{"d_model": 160, "vocab_size": 2091, "positions": "rope", "rope_base": 96100.0, "rope_fraction": 0.75, "bias": "none", "init_std_down": 0.0, "doc_mask": false, "dataset": "wikipedia_en"}
MLP neurons of a small language model. Each row is named by its layer, matrix (gate and up: input weights; down: output weights) and neuron, and shows model dimensions 64-159. Each number is 128 + 24 x the weight over its row's rms, rounded and kept within 0 to 255. A neuron's up and down rows have the sign that makes its largest values positive.
After each neuron's rows, "fires before" lists the tokens most often just after its 100 highest values on Wikipedia text that the model never trained on.

L9.gate636 [101 126 156 125 158 139 118 122 138 124 105 145 151 175 155 101  86 146 117 135  70 137 120  95  81 125 125 132 181 118 120 129  81 105 163 124 135 131 115 183 130 133 104 123 105  93 153 104 115 126 134 115 127 140 120  93  89 113 164 143  90  80 133  97 118 102 154 125 102  90 117 153 179 152 129 144 127 152 116 144  95 123  93 118  89 134 138 131 135  99 134 113 106 144 159 123]
L9.up636 [103 105 151 117 137 116 166  64 158 129 128 134  96 175 143 128 111  91 167 137 113 110 119 108 169 131 116 115 106 110 114 127 151 126 145 134 111 126 149 126 120 117 152  99 162 112 133 147 112 104 106 154 108 125 155 133 161 150 159 142 189 112 158 107 121 101 128 165 131 134 101 118 117 139 144 135 110 116 133 150 151 133 100  98 112 146 143 115 133 128 130  99 137 123 132 118]
L9.down636 [133 156 156 160 149 134 109 147 117 192 110 154 116 151 123 103  92 155 125 119 141 148 143 111 155 114 121 168  90 141 107 144 133 133 184 128 125 116 135 146 129 133  88 117 181 145 115 125 170 142  97 122  95  76 129 122  89 116 135 147 127 168  89 145 146 133 106 115 115 122 142  97 146 150 140 100 122 113 126 139 151 129 163  98 146 115 140 114 163 125 135 125 119  98  96 164]
fires before: ", ", "\" ", ". ", "ly ", "."

L4.gate245 [187 129 108 163 147 118  99 122  78 113 137 149 120 106 116 108 123 120 144 140 140 105  99 128  87 140 114 147 104 116 149 116 125 138  91  90 135 102 159  67 114 130 149 102 132 130 122 144 130 136 128 151 118 167 130 166 158  95 115  99 126 117 157 154 144 129 129 148 123  99 160 136 108  69  93  80 158 113 155 113 136 112 149 127 123 160 117 109 121 117  98 127 163 114 117 148]
L4.up245 [171 105 108 144 115  92 132 160  97 150 123 159 154  47 183 130 139 122 135 131 149 120 106 145 140 145 107 124 150 123 125 198 110  70 105 153 122 146 169 152 165 113 124 132 131 128 121 138 127 120  96  73 123 163 131 119 130 105 148 160 124 123 132 137 140 128 150 137 155 150 164 114 144 147 106 117 131 143 121 122 106 129 106 112  74 137 117 175 140 141 125 151 132 111 127 112]
L4.down245 [176 129 119 127  87 136 150 141  99 113 162 135 136  93 120 145 131  89 135 131 135 121 149 133 119 116 118  77 135 102  93 165 122  92 106 138 138 120 115 144  92 110 155 146 120 104 136 123 140 109  93 107 151 125 161 164 112 128 139 113 156 148 153 102 143 152 131 109 159 138  89  90 138 105 118 122 149  91 156 189 120 103 141 165 109 118 117  41 136 123 144 134 131  63 135 129]
fires before: "\n\n", "es ", "ed ", "ou", "ing ", "ial "

L12.gate569 [142 106 102 151 133 108 125 120  99  82 163 112 115 142  84 158 119 158 120 139 164 137 127 135 119 114 112 135 186 177 124 145 137 132 119 143 141 132 100 131 124  90 158 153 114 130 128 141  92 125 141 144 139 156 126 132 137  98  91 153 118 177  96 168  94  93 151 158 130 125 161 117 140 158  92 162 116 144  95 122 131 109 135 113 163 142 123 103 169 135 142 124 121  92 124  92]
L12.up569 [128 136 143 159 119 124 128 129 135 130 124  89 121 110 101 143 137 168 156 159 133  81 130 203 116 140 172 160 109 106 117 124 152 123 140 137 125 104 147 177 150 131 176 131 127 121 120  80 122 143 145  91 147 131 128 122 129 111 123 110 169 147 122 130 171 122 133 124 115 166 125 161  88 118 137 105 185 109 128 131 150 143 118 116 126  82 155 112 107 145  82 127 156 117 131 126]
L12.down569 [130 134 106 108 136 113 150 160 104 152 107 157 118  77 142 101  92 133  88 172 138 122  93 125 128 120 115 112 108 136 121 104  89 117 141 126 127 156 136 106  79  95 136 171 117 142 117 160 155 131  97 118 143 108 169 156 111 115 110 152 140 128 120 152 151 129 133 142 115  97 152 143  98 138 129 126 146  92 108 125 168 132 107 112 103 145 117 106 142 100 165 145 133 143  96 144]
fires before: "ed ", "ted ", "ing "

L11.gate244 [149 158 107 112 152 172 127 125 115 118 145 127 201 142 127 102  89 164 118 131 131 109 140 151  70 167 147 128 108 157 101  80  77 103 124 107 158 135 179  95 135 109 133 159 105 138  99  86 135 123 144 123 141 143 138 135 142 131 142 106 125 102 142 125 164 138 120 163 121 133 110 130 120  74 108 125 136 121 130  99  99 151  95 170  95 121 136 165 110 149 133 184 157 126 140  75]
L11.up244 [143 120 131 132 151 120 148 108 134 134 153 144 169 112 159  85 138  93 143  96 161  93 133 147 133  98 155 136 117 118 105 154 122 156 143 120  93 129 121 140 148 113 168 102 106 110 115 103  98 144 180  81 148 161 177 139 147 118 136 166 137 127 188 111 154 123 153 119  87 145 121  85 119 145 123 148 107 120 152 166 114  70 152 113 123 124 143 146 109  99 128 134 165 119 117 111]
L11.down244 [171 168 123 127 141 138 150  91 125 119 155 110 155 114 147 109 166 182 102  99  82 143 155 143 148 132 119 115 174 151 154 117 131 114 118 145 144 165 131 143 108 120 150 135 102 132 128 128 124  92 174 131 222 119 126 101 129 107 140 129 119 145 160  93 122 115 126 138 120 130 107 129 118 140 131 122 146  84 102 140 107 122 156 141 118 103 188 112 111 120 121 149  91 165 141  97]
fires before: "ed ", "ing ", "s ", "er "

L2.gate290 [115 139 118 165 143 143 162 125 120 155 115 109 193 109 132 137 117 134 153 113 113 163 130 120 198  99 149 100 131 135 185 126 151 138 131  91 134 118 126 105 115 117 122 154 164 152  97 136 150 118 104 104 196 184 118 134 104 142 125 128 151 153  92 143 150 147 131  98 135 119 160 114 119 119 115  96 124 108 167 156 153 145 147 126 149 156 107 105 133 133 148 161 143 118 111 121]
L2.up290 [102 135 131 152 154 140 163 132 118 136 127 142 107 145 121  78 135 108 128 121  78 147 125 114 151 114 131 138 124 181 183 141 126 135 125 112 138  82 111 105  91 145 136 142 139 149 114 108 181 165 135 147 178 153 111 125 119 143 119 114 177 135  97 129  87 115 130 115 146 140 154 127 105 133 116 113 144 142 155 185  89 102 111 122 112 177 124 122 109 130 111 157 156 168 119 103]
L2.down290 [137 143 140 110 125 126 135 138  77 125 118  84 138 107 123  62 158 139 128 149 129 152 144  69 160 105 103 148 127 149 162  91 143 154 150 113 110 138 120  69 145 120  96 106 113 156 107 120 135 135 170 128 160 152 114 153 158 121 115 113 167 123 141 125 146 149 115  99 179 147 107 139 166 124 137 131 108  82 161 133 152 127  98 148 152 158 111  94 113 144 106 153 122 143 156  99]
fires before: "s ", ", ", ". ", "thern ", "th", "ed "

L9.gate250 [122  79 118 141 128 118 131 159 128 151  87  92 138 178 117 124 147 156 122 130 144 139 124  93 124  93 163  91 121 101 115 162 149 109 125  74 121 160 123 127 123 172  85 144 128  96 120 116 132 189 109 128 141 100 142 101 114 134 114 132  97 134 138 139 144 129 144 110 136 124 136 155 160 130 128 114 131 179 143 146  78 145 128 100 145 157 151  81 120 135 142 131 135 156 140  91]
L9.up250 [152 144 118 170 125 129 125 156 153  97 140 109 104 142  85 136  93 119 104 156 137 138  99 141 127 115 113 164  99 128 120 196 116 129  95 126  87 108 122 110 134 125 136 127 126  84 113 135 166 147 112 139 181  71 112 150 152 102 121 129 148 135 138 155 130 119 139 133 129 143 151 115 128 159 178  83 112 170 112 121 120 135 123 139 107 154 167 113 136 138 122 146 136 112 108 124]
L9.down250 [114 149 146  78 115 121 196 128  87 165 119 102 108 124 125 107 159 107 110 150 143 118 173  41 155 145 104 127 162 114  92  96 157 138  87 129 148 104 101 120 102 115 111 109 123 150 142 142 114 147 129  96  75 114  63 112 110 134  98 123 110 114 123  88 111 116  95 126 120 116  88 127 111 127 123 134 150 149 130 106 107 154 114 114 106 123 162 103  84 172  80 139 119 138  96 121]
fires before: " ", ", ", "n ", "a ", "s ", "\n"

L8.gate439 [117  79 144 158 121 136 139 111 135 100 159 121 165 130 139 122 114 110 149 102 130 115 130 104 149 159 110 140 129 128 136 148 101 108 130 178 118 159 133 145 105 101 122 130 130 178 149 118 124 167 106 177 100  90 148 123 111 126 148 145 174  97 107  96 123 156 155 135 163  78 119 138 114  83 132 125 126 144 117 141 126 117 156 152 103  97 131 131  73 114 160 130 130 128 134 136]
L8.up439 [102  49 125 111 136 124 113 104  99 120 154 113 146 169 102 167  84 145 117 136 118 106 133 125 116 130 138 154 144 124 121 133 115 143 112 133 171 132 161 143  93 107 167 119 164 163 116 114 134 103  77 135 125 112 125 142  90 132 149  99 148 116  89 117 108 148 131 144 103 104 158 120  90 129 137 126 100 115 116 172 124 120 103 144 140  62 119 114 143 161 133 142 122  97 142 166]
L8.down439 [108 129 168 139 155 161 137 141 140  96 135 151 138 159 143 137 141 144 144 113 121 108 124  90 144  91 131 126 119  95 138 125 139 117 139 110 136 116 184 128 111 107 124 127 123 130 149 104 127 177 115 137 153 156 144 109 128 144 155 148 116 128 126 117 152 144 151 120 191 139  98  90 132 134 178 149 167 136 140 127 124 139 159 178 118 114 152  84 112 118 173 131 156 125 158 161]
fires before: ", ", ". ", ": ", ".", "==", "\n"

L2.gate123 [123  76 120 122  82 122 175 148 171 108 140 140 144 105 120 161 129 153 113 131 135 164  85 174 115  92 143 143 155 141 111 155 115 126 115 129 114 102  98 115  96  88  98 129 171 135  87 132 134 101 144 170 148  80 144 142 141 108 100 136  98 144 170 111 121 122 148 142 132  98 149 148 150 148 105 126  97 166 129 116 128 170 139 163 113 118 102 152 152 130 119 161  96 140 116 124]
L2.up123 [130 122 127 107 144 108 170 126 133 137 104 135 145 133 151 134 160 127  59 128 118 115 108  87 112 167  90 147 115 158 161 115 138 146 184 131 119 103  82 150 118  93 125 157 104 145 141 129 155 129 180  99 108 110 137  69 154 152 134 127 139 158 104 133 168 175 169 111 140 114 115 109 115  98 128 142 133 110 138 115 123 119 117 121  87 157 139 166 113  70 100 147 135 110 140 124]
L2.down123 [167 128 117 145 102 117 164  99 151 105 119 160 118 111 157  97 113 150  92 164 123 133 131 108 138 142  97 120 136 125 106  97 145 160 108 139 134  94 116 103  72 123 119 120 136 129 147 140 160  96 163 143 153 135 154 125 165 138 140 113 139 184 146 109 138 171 160  88 131 134 148  99 165 128 157 147 139 117 127 104 162 159 121 133 134 203 111 126 108 110  65 137 109 127 115 146]
fires before: "ter", "ent ", "ial ", "if", "ter ", "ip"

L2.gate170 [161 136 110 138 129 129 103 128 110 142 132 148 156 193 119 120 164 122 164 171 162 119 127 130 128 142 149 146 101 129 146 127 121  97  74 144 127 141 154 124  86 134 108 117 156 121 134 137 109 167 115  99 127 122 129 168 156 137  84 186 119 163 120 147 123 140 146 139 103 125 119 122 167 145 159 161 111 147  76 104 109 149 135 117 116 122 127 153 157 102 157 119 193 133 130 148]
L2.up170 [154 148 128 152 111 136 106  95  80 101 114  72 152 148 111 132 118 156  83  99 137 123 129 188 136 102 155 131 131 119 130 130 134 133 141  93 172 152 144 105 183  92 121 125 109 137 129 131 185 137 119 153 116 102 135 160 203 106 121 121 104 140 129 119 122  99 122 116  92 124 126 117 143 160 151 107 132 119 133 148 160  88 129 129 106 102 132 187 126 129 150 130  91 135 118 112]
L2.down170 [170 163 154 106 140 167 112 104 105  95 102 101 157 142  98 125 104 174  99  93 138 111 130 156 153 132 123  93 120 141 129 115 123 123 129 122 173 130 124  96 170  89 140 143 110 107 148 125 195 147 144 181 161  97 133 122 147 116 113  91 110 108 124 114 131 119 113 103  84 151 141 116 175 157 116 132 141 125 135 150 176 100 144 117  91 136 121 171 122 177 132  91  79 142 121 124]
fires before: "u", "ized ", "ished ", "e", "ed ", "ial "

L2.gate111 [110 143 163 112 153 107 156 146 116 127 167  88 152 120 134 127  65  78 151 148  95 121 120 140 136 180 139 140 116 153 155  99 106 167 135 196 109 144 180 118 155 104 122 117 113 128 161 133 151 124 101  92 166 132 141 117 183 108 131 113 135 132 138  96 109 131 115  87 160 136  84 126 117 148 120 102 163 113  99  86 172 120 160 117  82 145 142 148 146 101 148 122 149 105 104  87]
L2.up111 [104 155 123 130 118 175  93 159 127 141 107 138 116 120 120 132  92 132 114 167 142 137 157 134 135 150 132 121 123 140  96 141 183 112 106 145 111 144 155 119 119 152 117 118 111 181 148 121  92 170 145 143 125 128 130 126 142 119 127 180 147  94 139 171 147 115 168 172 117 146  69 127 140 134 118 139 179  90 124 149 129 138 107 137 108 139 140 113 149 132 150 177 118 182 137 122]
L2.down111 [140 132 120 104 160  91 112 102 142 110 152 127 100 136 105 177  83 157 141 125  97 118 148 138 133 173 121 140 162 148 150 129 126 118 117 156 123 126 128  99 118 134 150 160  89 109 138 108 134 143 111 151 131 150  66 134 125  81 130 100 104 126 122 111 121 121 112 124 134 132 137 131 109 122 166 126 111 133 128  69 169 142 133 163 143 149 104 158  93 159 142 142 161 161 113 154]
fires before: "bed ", "ing ", "p", "b", "Min", "les "

L11.gate590 [159 113 123 165 107 102 112 142 145 145 125 169  70 152 132 122  81 137 173 152 172 133 112 127 101 122 131 122 133 145 109 124 106 121 140 157 133  95 118 127 109 144 149 185 152 123 153 108 133 165 145 167 133 203 130 107 145 115 123 146 125 122 133 150 137 147 119 166 174 109 135 101 150 112 110 105 136 122 119 134 144 114 100 119  96 113  89 168 137 118  90 136 118 116 127 133]
L11.up590 [124 137 109  97 158 134 141 146 145 160 116 147 175 133 126 111 148 153 125  87 135  89 128 152 123  66  89 126 123 156 160 176 110 103 134 151 133 153  94 116 157 134 121 127 119 102 135 149 131 162  59 148 136  93 115 119 136 161 124 119 133 114 140 142 145 155 131 160 160 129 124 158 158 123 137 123 125 152 118 144  88 101 105 123  93 151 118 131 127 141 171 150 135 148  95 165]
L11.down590 [174 123 134 114 114 123 151 166 130 111 156 143 161 127 137 111 138 113 107 123 156  98 158  89 128 108 100 118 160 105 135 149 149 139 160 122 108 121 111 176 136 155 112 116  96 116 130 130 178 155 108 155 127 143 170 109 155 113 100  94 124 143 118 183 188 120 145 127  94 180 135 122 174 127 108 114  99 145 126 128 126 133 129 124 140 134 121 175 112 124 146 157 167 167  77 148]
fires before: "es ", "ed ", "es", "ing ", "e ", "is "

L4.gate323 [117 140  97 142 160 145  94 131 145 142 117  99 147 161 119 124 144 110 136 132 136 155 179 118 141 167 129  74 119 123 123  91 123 120  97 140  84 183 139 203 126 170 118 163 140 117 125 130 111 108 158  79 119 131 131 130 101 112  90 158 140 127 130 107 144 153 145 110 159 154 127 119 112 103 119  98 134 158 134 179 144 144 136 130 140 122 122 133 131 127 163 135 147 148 160 106]
L4.up323 [157 124 145 143 143 115 135 120 135 174 140 117 112 107 157 133 183  91 128 142 113 159 162 136 109 110 113 145 145 118 131  80 144 138 127 137 127 141 135  89 102 125 154  76 139  74 112 148 122 121 128 114 136 127 105 141 121  98 100 133 167 130  72 115 124 105 162 113 148 126 115 122 144 143 101 129 127 122 158 185 152 134 156  79  80 106 184 101 116  92 134 136 139 123 134  99]
L4.down323 [138 124 107 123 131 109 112  69 109 136 137 135 122 134 156 162 126 139 125 129  94 116 145 150 125 117 103 138 146  93 103 123 168 137  98 118 135 121 143 141 101 116 131 107 108 145 142 116 130 177 130 166  88 109 136 131 128 122 140  77 111 106 147 108 129 153 109 150 127 141 128 186 134 135 107 144 126 103 125 152 113 194 147 159 110 188  94 140 137 118 134 113 131 136 185 119]
fires before: "sident ", "sid", "f", "-", "v"

L2.gate412 [171 134 119 123 122 125 140 131 113 137 120 158 111 114 138 112 153 153 100 144 114 141  98 137 131 135 162 134 113 148 117 132 135 122 121 124 154 117  97  96  88 131 153 150 177  99 145 109 142 114 147 133 112 111  83 126 143 141 148 141 120 162 108 140 104 133 148 115 110 134 142 145 146 103 113  95 148 131 128 161 104 168 160 128 112 179 142 119 103 119 135 175  72 135 136 109]
L2.up412 [166 155 136 132 108 123 114 115 138 151 120 137 125 124 141 115 133 146  94 156  94 147  99 147 100 115 167 149 127 136 140 135 120 119 142 154 141  90 118  62 119 105 126 140 186 106 144 124 151 145 144 152 116 109 109 122 110 145 135 139 114 166 132 140 120 132 151 121 145 103 146 128 159  97  91 128 132 134 137 162 139 199 155 141 111 141 138 110 121 106 167 165 105  97 140 119]
L2.down412 [169 133 122 152 129 117 157 114 133  88 144 147 137 129 145 140 136 116 100 196 118 153 148 121 140 102 166 152 122 105 109 144 138 136 120 136 134 129 123  74 115 129 102 154 169 138 158 157 173 111 144 150 157 130 129 134 119 126 121 144 111 188 140 126 122 132 133 109 120 115 164 132 139  74 161  87 112 124 129 109 131 152  96 137 107 150 166 105 122 136  97 144  76 127 125 144]
fires before: "(", "ial ", "if", "ter", "t", "i"

L12.gate237 [ 95 139 145 188 130 117 128 160 129 130 147 156 129 133 178 110  87 125 126 135 163 131  99 158  96 128 121 113 141 159  86 135  88  89 102 119 124 112 127 151 101 109 139 122 129 123  77 115  87 115  94 151 161 121 126 114  80 159 103 148 125 124 127 126 109 165 121 142 156 125 128  71 139 147 154 102  85 118 161 113 165 156 163 133 138 116 139 107 163 141 102 157 170 116 130 117]
L12.up237 [116 136 131 141 148 105 140 132 137 124 133 125 165 140 146 128 107 128 151 122 136 106 143 131 125 124 172 169 129 122 110 175 160 114  98 111 109 119 128  86 120 120 135 156 150 159  82 135 115 119 146 139  86 138 120 152  86 193  95 131 154  96  91  85 114 110 141 139  79  71 157 115 132 144 150  96  91 141 112 116 117 148  99 158 157 118  75 130 137 158 109 115 125  70 111 129]
L12.down237 [144 100 141 129 109 104 160 134 123 150 137 113 135 129  96 164 139 181 106 123 163 145 124  39 123 143  90 138 145 148 172 106 141 149 164 126 142  97 117 117 147  71  78 109 124 104 143 145 132 116 114 133 130 117 144 104 111 104 143 134 170 132 106 103 154 106 144 153 122 160 108 113 130 179 128 130 175 113 147 125 127  96 146 145 146 159 119 110 169  89 109 125 112 114 126 146]
fires before: ". ", ", ", ".", "ship "

L9.gate143 [163  97 136 147 159  98 105 198 116 115 124  99  89 149 129 139  96 128 167 142 142 141 123 117 110 151 131  87 160 141 146 108  91 155 132  65 155 147 167 132 136 104 107 122 137 106 117 133  90  80 111 133 112 154  92 139 162 130 135 131  92 130 125 127 138 108 152  93 119 121 148 146 135 150 122  90 115 128 136 145 155 150 130 183 172 103 113 116 136 132 132  74 138 117 148 179]
L9.up143 [103 172 163 155 130 152 155 110 165  75 110 156 167 128 122 135 114 138 124 152 156 146 126 139 144 108 134 153 126 138 153 148 116 152 118 127 160 171 135 191 119 100 115 132  97 112 126 128 162 123 129 198 141 133 140 108 131 123 137 142 164 107 142 151 130 111 129 116 132 147 109 196 153 150 176 122 116 110 111 140 146 144 117 120 105 154 146 116 129  96  44 135 156 106  98 179]
L9.down143 [153 141 164 105 123 107 144 153 140  97  85  82 115 137 171 120 124 168 123 142 131 129 104 161 130 152 155 120 113 127  95  81 111 108 146 123 132 121 141 155 117 118 162 172 133 128 117 158 130 104 158 126 132 143 122 128 172 141 100 148 105 137 121 148 104 116 138 169 114 142 132 166  87 129 113 115 170 114 119 115 113 129 134 145  80 115 130 130 131 105  98 122 140 153 143 122]
fires before: "ed ", "ted ", "t ", "t", "e ", "s "

L5.gate447 [154 147  81 170 149 132 106 149 137 111 134 178 158  85 100 149 123 127 122 123 121 136 111 119 126  95 153 145 130 147 150 114  94  99 137 121 149 130 110  86 131 133  93 106 124 136 166 164  98 133 116 105 155 146 121 126 128  95 133  75 111 158 148 128 131 129 167 158 110 143 157 197 103 179 115 117  82  74  89  99 155 106  86  99 107 121 123 112 104 148 126 113 124  91 133 136]
L5.up447 [112 107 149 162 143 110 130 135  80 117 135 128 116 119 132 145 123 176 159 112 135 179 104 125 125 143 139 118 147 148 126 125 107 129 132 135 110 119 109 177 132 144  78 147 138 165  99 136 115 141 161 160 122 157 146 122  92 148 117 106 145 142 112 117 141 143 165 183  88 150 110 127 111 152 176 102 111 120 142 150 150 112 137  86 127 140 116  63 138 159 119 137 108 150 114 134]
L5.down447 [144 161 127 129 124 157 123 119 108 152 156 129 131 116 114 143 100 125 112 129 122 141  95  92 147 143  94 110 189 106 156 145 102 149 183 102 145 113 127 212 132 151  67 158 111 122 118 119 103 153 119 121 106 134 127  82  57  62 116 123  87 145 135 117 123 117 118 157 141 106 141 143 124 149 123 168 124 119 122 112 152 124  80 136 145 119 125 136 111 125 140  99 117 109 154 154]
fires before: "um", "ord", "aw", "c", "cess", "u"

L12.gate545 [ 91 138 155 126 116 133 124  81 131 120 120 125  85 143 149 161 151 126 119 132 185  66 174 121 128 139 139 142 120 139 163 110 112  93 110 168  96 144  99 111 124 115 131 114 145 131 140 173 142 137 135 157 133 156 128  98 110 118 147 185 144 114 113 119 135 136 151 161 131 112 112 159  95 105 122 144 147 130 143 144 140 123  85 160 137 155 111  89 142 115 157 129 146 167 141 113]
L12.up545 [ 96 126 165  88 106 136 124  87 109 126 131 139 144 133 136 111  84 154 137  98 123 159 176 136 119 122 146 145  95 153 175 195  95 113 138  82 162 155 148 133 126 144 121 130 123 129  96 147 149 163 105 106 133 126 143 104 162 135 140 147 157 128 104  81 183 158 139 103 158 147 116 150 136  92 166 170 101 101 152 155 124 123 104 104 146 139 108 141 162 152 109 177 147 159 112 121]
L12.down545 [103 138 142  95 126 127  84 104 142 140 137 108  97 140 150 161 108 137 115 107 148  94 124 120 138  92 171 103 105 116 172 138 141 112 167 121 128 146 119  88  95 180 114 161 131 175 150 130  96 107 137 141 162 124 155 119 152 153 138 145 105 154  82 104  93 153 158 135 137 116 137 159 108 106 137 142 137 156 162 111 117 142  97  99 136 139 149 123  93 165 117  74 138 136 150 133]
fires before: ", ", ". ", ".", "side ", "all "

L2.gate489 [146  97  98 174 113 124 139 155 119 139 113 117 128 110 135  91 151 103  85 117 132 121 164 103 161 195 127 129  99 141  94 124 157 113 120 148 130  92 137 135 134 170 114 143 139 131 124 136 146 142 156 126 153 118 136 152  97 127 184 116 109 128 141 160 139 116  97 133 123 115 130 153 117 161  99 140 123 116 116 109 126 115 104 154  58 138 107 130  78 142 130 107 140 130 107  85]
L2.up489 [ 98 111 112 150 116 111 129  95  51 146 115 169 132 111 139 130 158 130 140  82 169 115 119 136 151 100 110 113 120 116  76 112 115  93 148 158 147  81 107 183 115 126 115 150 152 116 136 117 118 127 151 132 142 132 166 134  76 106 127  97 130 140 169 112 124 132 136 145  82 119 161 171 137 105 116 129  98 101 150 114 107 151  91 131  95 134 117  98 106 138 149  92 134 120 145  98]
L2.down489 [123 129 139 169 119 137 126 138 103 144 132 121 117 131 151  89 132  80 107 132 101 134 165 100 151 153 123 121 148  98 118 104 143 163 125 131 141 108 108 159 155 131  88 116 156 127  84 181 141 112 152 126 110 121 114 180 128 125 132 123 143 127 158 137 130 142 141 140 150 139 169 124 127 154 144 121 108 172 114  93  92 128  97 148  91 129 154 106  88 105 138 142 144  82 106 114]
fires before: "um", "ul ", "ul", "e", "forman", "u"

L2.gate430 [162 117 147 142 126 136 131 129 147 149 109 113 121  84 130 135 116 112  93 137 152 193 129 117  97  99 139 112 117 106 136 116 144 124 102 108 123 142 140 109 118 131 134  81 141 132 175 126 141 124 174  96 119 171 130  93 173  99 110 117 148  86 113  95 139 132 138 119 121 112 127 180 178 103  95 150 123 138 124 138 110 175 118  70 109 138 121 138 142 139 101 120 158 147  97 134]
L2.up430 [135 110 142 124 127 122 139  90 176 134  90 116 140  93 132 140 165 170 148 125 121 157  95 113 165 108 151 105 148 147 128 122 101 141 131 144 100 180 124 129 144 120 143  63 110 113 124 111 151 170 124 102 131 129 109 126 163 121  99  95 147 151 100 157 109 160 147  95 140 117 133 109 142 133 138 150 127 157 118 154 110 171 138  67 116 141 102 125 116 104  98  96 151 152 132 120]
L2.down430 [117 146 131 136 115 146 156 146 153 156  80 130 200 134 164 119 135 153 126 129 130 156 137 119 142 109 118 116 143 147  94 138 140 133 128 147 130 116  99 145 173 125 133 145 117 122 106 100 120 137 113 108 123 125 151 135 171 126  86 105 136 146  91 135 142 165 157 132 135 117 133 110 122 166 163 116 100 143 183 182 172 100 119 108 120 142 120 147 102 104 129  68 182 165 114 105]
fires before: "f", "/ ", "f ", "fic", "v"

L2.gate280 [146 137 114 148 108 163 201 180 128 133 121 122 155 128  88 108 177 118 154 115 134 125 173 111 153 133 120 133 134 148  91 130 124 149 124 139 125 109 119 122 136 118 116 102 171 172 120 136 104 151 123 113 133 144 127 124 120 134  47 141 135 154 134  97 140  82 137 152 129 156 144 131 137 109 127 149 142 120  95 123 132 135 122 144 136  93 125 142 149 127 140 109  73 127 145 112]
L2.up280 [125  99 115 113 155 114 126 114  89 155 148 124 100 132  92  94 144 169  96 145 145 107 120 108  97  86 132 118 134 141 120 171  93  97 167  79 127 142 127 115 154 116 107 108  77 138 127 112 138 135 129 107 132 129 133 113 144 118 185 112 134 110 132 172 124 116 151 125 114 137 108 136 123 146 169 183 100 113 131  88 135 149 121 116 135  96 156 121 147 131  91 108 130 129 146 129]
L2.down280 [136 121 112 130 159 151 153  84 140  87 135  95 133 148 103 125 100 190 103 127 139  82 173  71 137  91 141 139 156 157 113 180 133 104 146 113 148 122 143 154 139 122 135 105  93 104 119 139 125 146 161 112 143 153 148  94 136 115 183 132 151 108 123 144 137 127 122 159 112 171  87 162  92 171 114 127 103 102 119 133 143 119 108 103 158 124 129  87 128 120 105 127  96 128 127 157]
fires before: "ed ", "inal ", "in", "u", "et ", "ht "

L2.gate224 [100 105 108 106 157 116 145 163  86 108 118  88  81 117 135 148 137 120 100 110 161 121 142  88 123 107 127 128 137 104 115 139 147  94 167 158 114 107 118 156 143 128 152 125 146 131 126 115 109 109 115 109 133 110 106 131 106 138 181 165 157 147 122 103 116 143  79 104 156 119  87 167 122 153 140 143  79 174 134 112 152 115  98 124 139 153 141 120 135 120 117 137 119  97 149 101]
L2.up224 [114 137 141 123 157  93 186 142  94 101 160 102  91 141 120 135 131 109 140 167 101 123  92 120 125 110 125 125  98 109 172 123 158 117 112  98 131 127 169 136 155 121 118 125 179 161 145 150 122 155 116 127 187 124 175 122 135 106 140 111 119 114 140 116 143 111  94 132 145 132  96 146 100 126 141 105  87 167 161  99 163 111 151 108 119 151 107 130 138  85 127 142 142  88 124 132]
L2.down224 [130 153 184 135  98 150 157 172 137 116 115 147 127 151 136 154 156 123 143 112  98 125  99  78 129  68 113 172 170 121 130 136 146  81 113 108 148 125 143 105 170 152 143 129 172 119  83 131  98 135 120 127 146  97 106 181 119  94 124 140 153 132 166 134 139 118 110 150 166  98  96 131  99 143 156 113 102 150 140  94 170 100 147 128 111 130 141 108 171 135 141 153 149 116 136 126]
fires before: ", ", "\n", "is ", "of ", ". ", "ia"

L2.gate382 [123  62 140 112 128 132 140 134 119 128 129 154 125 106 146 140 129 171 142 129 169  51 102 155 154 161 128 133 138 135 149 138  91 100 134 162 125  68 147 148 165  95  81 149  90 171 118 188 104 164 110 115 130 154 172 109 113 108 121 132 126 150 136 108 158 127 131 123 134 129 177  96 132 110 118 104 140 136 156  86 190 114 129 143 107 109 156 105 138 151 128 116  92 114 114 135]
L2.up382 [154 148 115 129 134 107 131 105  99 113 127 146 104  75 124 106  93 119  87 143 123 161 175 147 127 153 176 158 135 117 141 125 136 119 137 121 151 129 137 106 114 139 164 111 115 107 139  90 161 119 119 123 141 144  85 142 119 122 130 144 120 128  88 159  84 128 144 137 116 159 121 155  82  96 132 153 138 120 134 146 113 172 133 131 133 112  97 119 115 132 166 125 154 148 134  96]
L2.down382 [139 151 124 112 108  73 152 143 123 101 128 135 102  72 119 155 106 138 118 104 152 185 157 136 112 179 136 197 132 134 135 127 107 135 112  85 161  93 121 104 112 133 112 154 125 131 123  92 141 122 128 109  99 183 100 123 103 135 132 127 121 135 118 145 108 143 108 123 116 155 144 141  93 153 152 149 139 148 135 164  88 132 127 161 120  89 123  97 148 153 145  93 139 137 141 175]
fires before: "bed ", "p", "m", "b", "er", "ered "